config.toml
num_hidden_layers = 13
num_attention_heads = 12
num_key_value_heads = 3
vocab_size = 31123
parallel_block = false
init_std_down = 0.0
max_seq_len = 512
dataset = "wikipedia_en"
MLP neurons of a small language model. Each row is named by its layer, matrix (down: output weights) and neuron, and shows model dimensions 512-639. Each number is 128 + 32 x the weight over its row's rms, rounded and kept within 0 to 255. Numbers have three digits each. A neuron's up and down rows have the sign that makes its largest values positive.
A block is one neuron, or neurons of one layer that tend to fire together. After each block is what it responds to, as a language model described it from the Wikipedia text at the highest values.

L10.down38:139113180133149088135126170132161190135084143107105188138144133089174118128151112080074102103124165164089139146132105087149125125177135119011161089149130089124133105143110108137121146049161138146150023060087107151136109116104128160054095081144176170148070127145097174116138140133078109095131093142067132143112162113133103136112107123104099115114139101109100120081118137198158133138111
L10.down530:113159070112101104085176102071146152155119123138107080138123113075161149107144085144134129118150124139104076118056110183132100155130178192000098114151123135120106148132144123107134143127090124172120045098145138141131134124093165110152140147155143104131122171110120105159122089207169151122097145105123165146135138141123155124083148143124089159139115117093124087102108155119082116136173
L10.down1440:163101132000184117119118186172116107136134162074079111137145120082138134093094126160145054131073132064131111200142139132169111118140132129101157152163149156151115159146109139105119137154139127131138009138147125137121063139050066067154085139169170155099136144099147150119123136105108139149128083088103115138084110154100139106079132124123130137100094103138119107091153156085148115074125
L10.down1883:054141109103180115104133152115131216099121089155085150138113097138096105148145088131110093136102102082124077122124150138113141151103093173042097142119103168180138120105111123126140130127158101072173070090093146166132105068186093121158093134157110177143148131119098079164107107127096150131175131085132173112132132128169133158113187144101099087119134123146118168113139117158146173111178
Description: Speech, report and disclosure verbs (or their final word piece) just before a that-clause or quote, such as admits, announced, revealed, said, claim; also "after" and a few causal verbs like led, delayed.

L8.down369:110171101162123175174125127174100120067095168074152138116159150109065150046131056138110108092171123116179191139115163079118162091173093127101106043148106179170162098135153134115112103077149218162131115076112144144139111153101107162091081113130146112137202163177126097130146108147161096154095166159153145138154124155129152099133129170158178106095124159106136139158077152111138161084161
L8.down437:084150141099127111155145120163156144127136124131095192112087133081120109150074170061123083108137094165151126101118120149136112122175119147200148159164121126099118115092090152119124146177128090099115137111126099140119149129141135122201098139136190135101111062132113096167165176099113090133117160130067104150137168074142172118149151154138114192157118156116166108136088103173103143131133
L8.down770:090077135137126142143134103148106174232161118145112181099121161135128161129115091043120069062068148151110132079121147090127135186163130113118093094130174104184100093107129130178120140104158177169140122148120129145148135188099123175156135232153137096127074047168060125099114069134146149138116116126182142133126104122131174097119104136135164143117103122046142198090126110158120094079116
L8.down1101:102165103129148120126103136189128179139129061160080114160141107122112105136143131133103114064114135121164183144207116073104132116157078136137168121150156171106125076106178121149168157143111190087088100094099132143087180154137112054183134091097046157132148157128161169132154122176074162108107163180077105098126131187144139105126122092142169134158020160065121097176125138119143134166134
L8.down1176:107120124189059094118160168110140140190140106107156145143109100120178124139122124107106111186084081168176080115143141117148125089126116130114160108104109149099093190093127142129146126113162101204144115177182081055178165093118145124129119128160150171145108172116115154143157151046057087141121148160178146159105142135123163212102123091147096216170146116145064107139152144117164122118126
L8.down1222:153151202131140086104157089119140157195144164091153156143106113155169155154107079088168109082124102124128144130124142121123118116151113153133191127104122152051125073104115171082105132126145065166140163118143117107139103121171137177067142140118053110141133125069099131074077135126126105168127092105123107146148137099140092146140110120087133158162121074142056116110190111042124133132132
L8.down1224:186110208156158167135162152123133147103111099146136148054120114103136105152183125095158101104172135128161100109126093132127130185088145146176110114084101101104160160102200154096111113114109151077121100139086086152100091114136173081255117167148146187110168136108111114140115162142094092139146100140087189117136144126114105167098108136196119090155130100150124147152118180164139141118082
L8.down1974:120129097037129124116116146080069087073142102147099148099137118109086139127111137124120118152137077087156115123082116144136073151181193140111103083134135127123163101154119101089096134121134100128127140163116103122182120136125066096150142154106067118100185133073143090153130110143168145106142060139110124212163148158097071062147120154108080138152156184156107094097147144116103152094090
Description: Final pieces of split proper names (Picas|so, Rimb|aud, Mao Zed|ong) and the year after an en dash in season ranges (2014–15), often in stats tables.

L8.down93:124130090131084151132115119114115124164031146124149129124137110133149105161086121161113082119093124144089137162146137175139130173142120156000150116128132085140085154109130168127136110082144103139166065120101112146148131151073145112120093119118133184138117199101080131149147124108157122153111098076130165134176134117129154093169151135172124073123126155125174127123088064079172088130148
L8.down318:187074176099093076151153084143095155098150147177184162087094136177118135122178142120114113138179150109085123141104097111160132152136122129127167102131075166085128104132116127145111093103116134148095107145164095102112081107120150158114135110142134130120070148146152073108145126152109106199157133151122104090130117119212067177134110167153067138143117110124158153196120130092139155175067
L8.down340:178145111119159197076148092137085066155157132122141134196172087153180085155139120150129165197125123077120057134143110138155130085148137155082127086106057160064103122133095156127129117141113141108118135171148156147163090133072099131106101078118110168068050123143151138171127134168097104217103151081158124070100166104108084182155138063075149150112149098137095136155110125115225070166113
L8.down569:119096112100135152099118078134138118098076110113104143183164121151104125161089156149124169191094124131136098086103078145121154115172103098002080119087119138128124107095126126132074105131100123124194088138123075178123138126081141063174091138184067117156103143092142081144108113129141167142166141077109131095131121097103152038158097137182112115166066174127177142102129135155115165100152
L8.down765:051169086089121087117103116155143096156159113184108119146093111093086104164140144170074115124107130076158180129131178171145145079171167133054163193136134144085107119193193147149094063171151136100106095129138166116152108128168085089159137097131051129098127125113129170126083187144116172171125134094115145188095135123129131204177078149161115146081123128062116109125077102141170148117145
L8.down974:103167125106110131128134099087129116151121072120107134086173182175163106112124090046119115114188108130131074161146165149138188174106125191060134148145158115156139143123189114164118138100118150140133078163177091125075154106059178088111150144126094124148091127142138151128148139119109119115107095163151074116108072037106089153110189192171146140087177081121151155124179086142123061172087
L8.down1539:162154140079159109129154104043139105122160058113146098124113168108164123150115110145134082123107115131105132169133126145123129154121152127129124153108147109119097164101138220060100147161151147112159119123204182086137103109133130131151087126167152179111097134103101097121128141141145154157067120061167129070143113119150093122131133081140155102115131122098124119135095095076103103124198
L8.down1729:170108121138178155111104095156064121145169170130140078158117084162087093128117149202114154165098114142088190113127196093102123079184136168156086161175106135136128099140094147137119082158155122130121166138126045108100130090133095140187181127154186154137153116175153107168174122122178105094097109104176129091149108083172122145118123111097096133143089099119095175140093115106158108187169
Description: Words that begin a following dependent clause mid-sentence, such as ", as", which, what, because, if, citing, plus some verb endings like -ed.

L5.down1214:164107076128128084062148147141117146079116084131117163111156129083120129114110154152140105171180173123081080152133131145156111125102092184127159153110134156119112193123137154131078132112118184073119135117130139171137112098136092092101189120170078108163115111145082096110121171094139175147123121094094052168124094129094171093056130128114141078129060188095132205150124112093134097110145
L5.down2041:145121155102120104099138119171110151147088140108157131105125112154149138156090108127162149158142141126166124128146158104141106071145089152035093150098053191100106091137162185072167166153126166159193163137116120098111119072146169141149107149110136123092165162100105122100109129145124153156087113162136150155098142136134090148090109157110102106126185109096090114144124125083155100118107
Description: ", which" or "which" (sometimes "that") opening a relative clause after a noun, as in "Metacritic, which"; also word pieces after a capital T or S and digits after a decimal point.

L10.down734:083090132132141103190146124119135142070155160122072147126070141138133175084132127097148118085167160119048142122158035114119148092111108142123135073089139161090126125127058160175078113127112124160096160077144143122169138151090095097133088161124175125092142097138171116183174151178158097154135145138091168199137112122117111113109168136132145116143059083152143127143086110143139157098153
L10.down905:111149120125147125111099119071108096147179085120113126134148105129176116142173159041157157132115141142168111100102138113160149141164126124084156121079155093126134137106132102156116151128108133099092162085171136145140112131135105112103122138172176111071099167132133148133124181103100089069156135096087143196104160123099133160163121111153124153132118157080096118141143154163133073095123
L10.down1103:117115101109133168088107189098161146156064071064151127118114080203135163163172116171110130117104095162174117083110076137105158167077074159120166123121095112141157149113101144154170205164156138174101155191102184142093160179145164116122127132134121120143100137097130092160152185171138177107082097101152116120188192103108133175115148070057148144136193119143148155127113130128136139101117
L10.down1320:081159148114135135118154122120135138117116126099109110139071181087124088117117135081095058136121054077140133132099148109172136179095211098103131121166098097170125157177088139124115137116089133116160182152106104184116138150100110099134121045142235192143111081108117131100110171160127118140152143137150113132109124156145093194118158066108062115082093157167147128099143146166145126172125
Description: Final token of a multi-token proper name repeated from earlier text as a sentence subject, e.g. Carl-son, Air Liqu-ide, Organic Valley.

L10.down658:097140122147147077155099131080141176139137179105111182102109160118052134168131192162133099079110191150114175113063128075115144159100143114126068111080062127094174149123103106110151126127133092087112124098100144103133141116094165136165106102097020240115142127097111161137127146169119175122163118140087127089173135083104215054129088108097142108192144077118075162143078095156149165110117
L10.down985:151123103121052123125144186131154116129146148164162169113148146121131119105228119111136141133100208096095113171136154116163124152098113078145089135182150086121184081089162115117131176080138148130146124109150118113069148124125074127122136091144156124085115112152088105095157104121128084125149116134112155129158084107097144115122123191089078142063139073144129129092112179188106117134091
L10.down1677:081136121125175123175150151156115204107115174120105120111100133196153165105077160147085135173156167105111166086159111125147112135150122161162130098113106157107151119089149147116128103171122133113094169077152108149100118155096120157121073108094155116181119109123104117113175143093179111154172127094051124180162152110109169064131108116075141180113103091085149107162136120157102165090148
L10.down1802:118140125144112099189134073112155116106124157121160100077119132165142124188099087169151120118162160156090173135099148122153134154131156094143100150171126189099061105103167113111111050090130116145148153125066129091134149115089134105120036175108154125171170122138129140088131103124076121171147122145095127154161159136176142047146114151160164106073090122130114132093097141030063096098104
Description: Number pieces right after a hyphen or letter prefix in model and designation codes, such as A-4K, Ka-27, AD-6; also route and catalogue numbers.

L8.down342:176191126140069147170096150114167135125075114126098049090133152108131142114121099097127125122155085124101161154080142111152167166132142114167193112081111126112143128144145116156145115063109174114109128098138147134137163099140122103191148151137000153178178163146124177109076128091151075181092107152122111094130169126128086100104130142109083115173134150148138163148084083141052157138123
L8.down605:117144080125168111111099121167087118092065172148097177049127063119130114076084135124149148132116104094154099138139148129085049121126150180095107141104090096121102131069098142108052111142131129139116161171155121165157115123133139098129138164112141188125155094070131117183107126139141127087121135123145126172133148075151123176144128087154099147185143079161097116131142170096195164075154
L8.down659:082180109151196119155097198083099094087157059143166110144105100137160088157124157160135131118123160077141159142151074140143060141112124112095087139154146151124172207109109153053112120103096125072102085122118119124129136146122166131166108138194062110194123134092103132145145130081161060162124111123095098127138103144124080106133163126107130159172137085105141126166121110121088114131192
L8.down1163:085145143108138160094078139144171122146147166105167156106119157154169148097095134136146135133190122159168171116130136180083174072078102060183146087103122201128136158104132127123042123062192159101103141103130127102140128103137131108122133128144125156105151201078180166078120090159154141160141088131157121095167081186114154123170148143155058126162160105131066148165111160118099124099129
L8.down1486:097133167150114182119099114079113120145145106171125158103170160135120191111077154141135108096120094123143119143079115158137140114096074085119134150095127120097149084094156141105129117081153149127158067116091121106089134137148085163104092151128162163126144151100099139148160169150086134163130213116128119134137113124158117116122075112114118106158132059125138079165113136133126105146123
L8.down1705:099125105139109090120099110163107086221146086139099138124132110110111203126125156154173080095147096159101145079110143183134156149122132154184094174181140127065129096098171157125128156110126123119162126099074180104140107134100050093122088079117089151119086119124110120149093107113148127131174149110160097123192100098179151028188154137143156203091105103164155114110143120111038113135147
L8.down1749:094111142151189119072117091098106158093125140078088141139196092133132148118087123153190171077111190127096146124175110164150097096089090159079108074171192134148180167107181138103130083112087091136102164088125034134120159172131129082134084102084068083097129132158105104147153115182216099115165167108064145155170112129149139151145117148108122137148076091165119104139100168124108103133109
L8.down1765:159149128112130123109142147121160152124110126133126076086056171090117123112112117134102175159144176182103140167123152137070089128056124157130073162142109131133112186122164154144154135047143125156102125188108113127133140098182154140147118087070188150132155130092182080097099132169121135120150122157134101130109109118101160111114126095094176138164116077198125124122085124156146128136155
Description: The first digit of a number split into pieces, mostly the leading 1 or 2 of years (1975, 2025), plus digits after letter codes (A1, F9F, Shimal-2) and table labels like Team 1.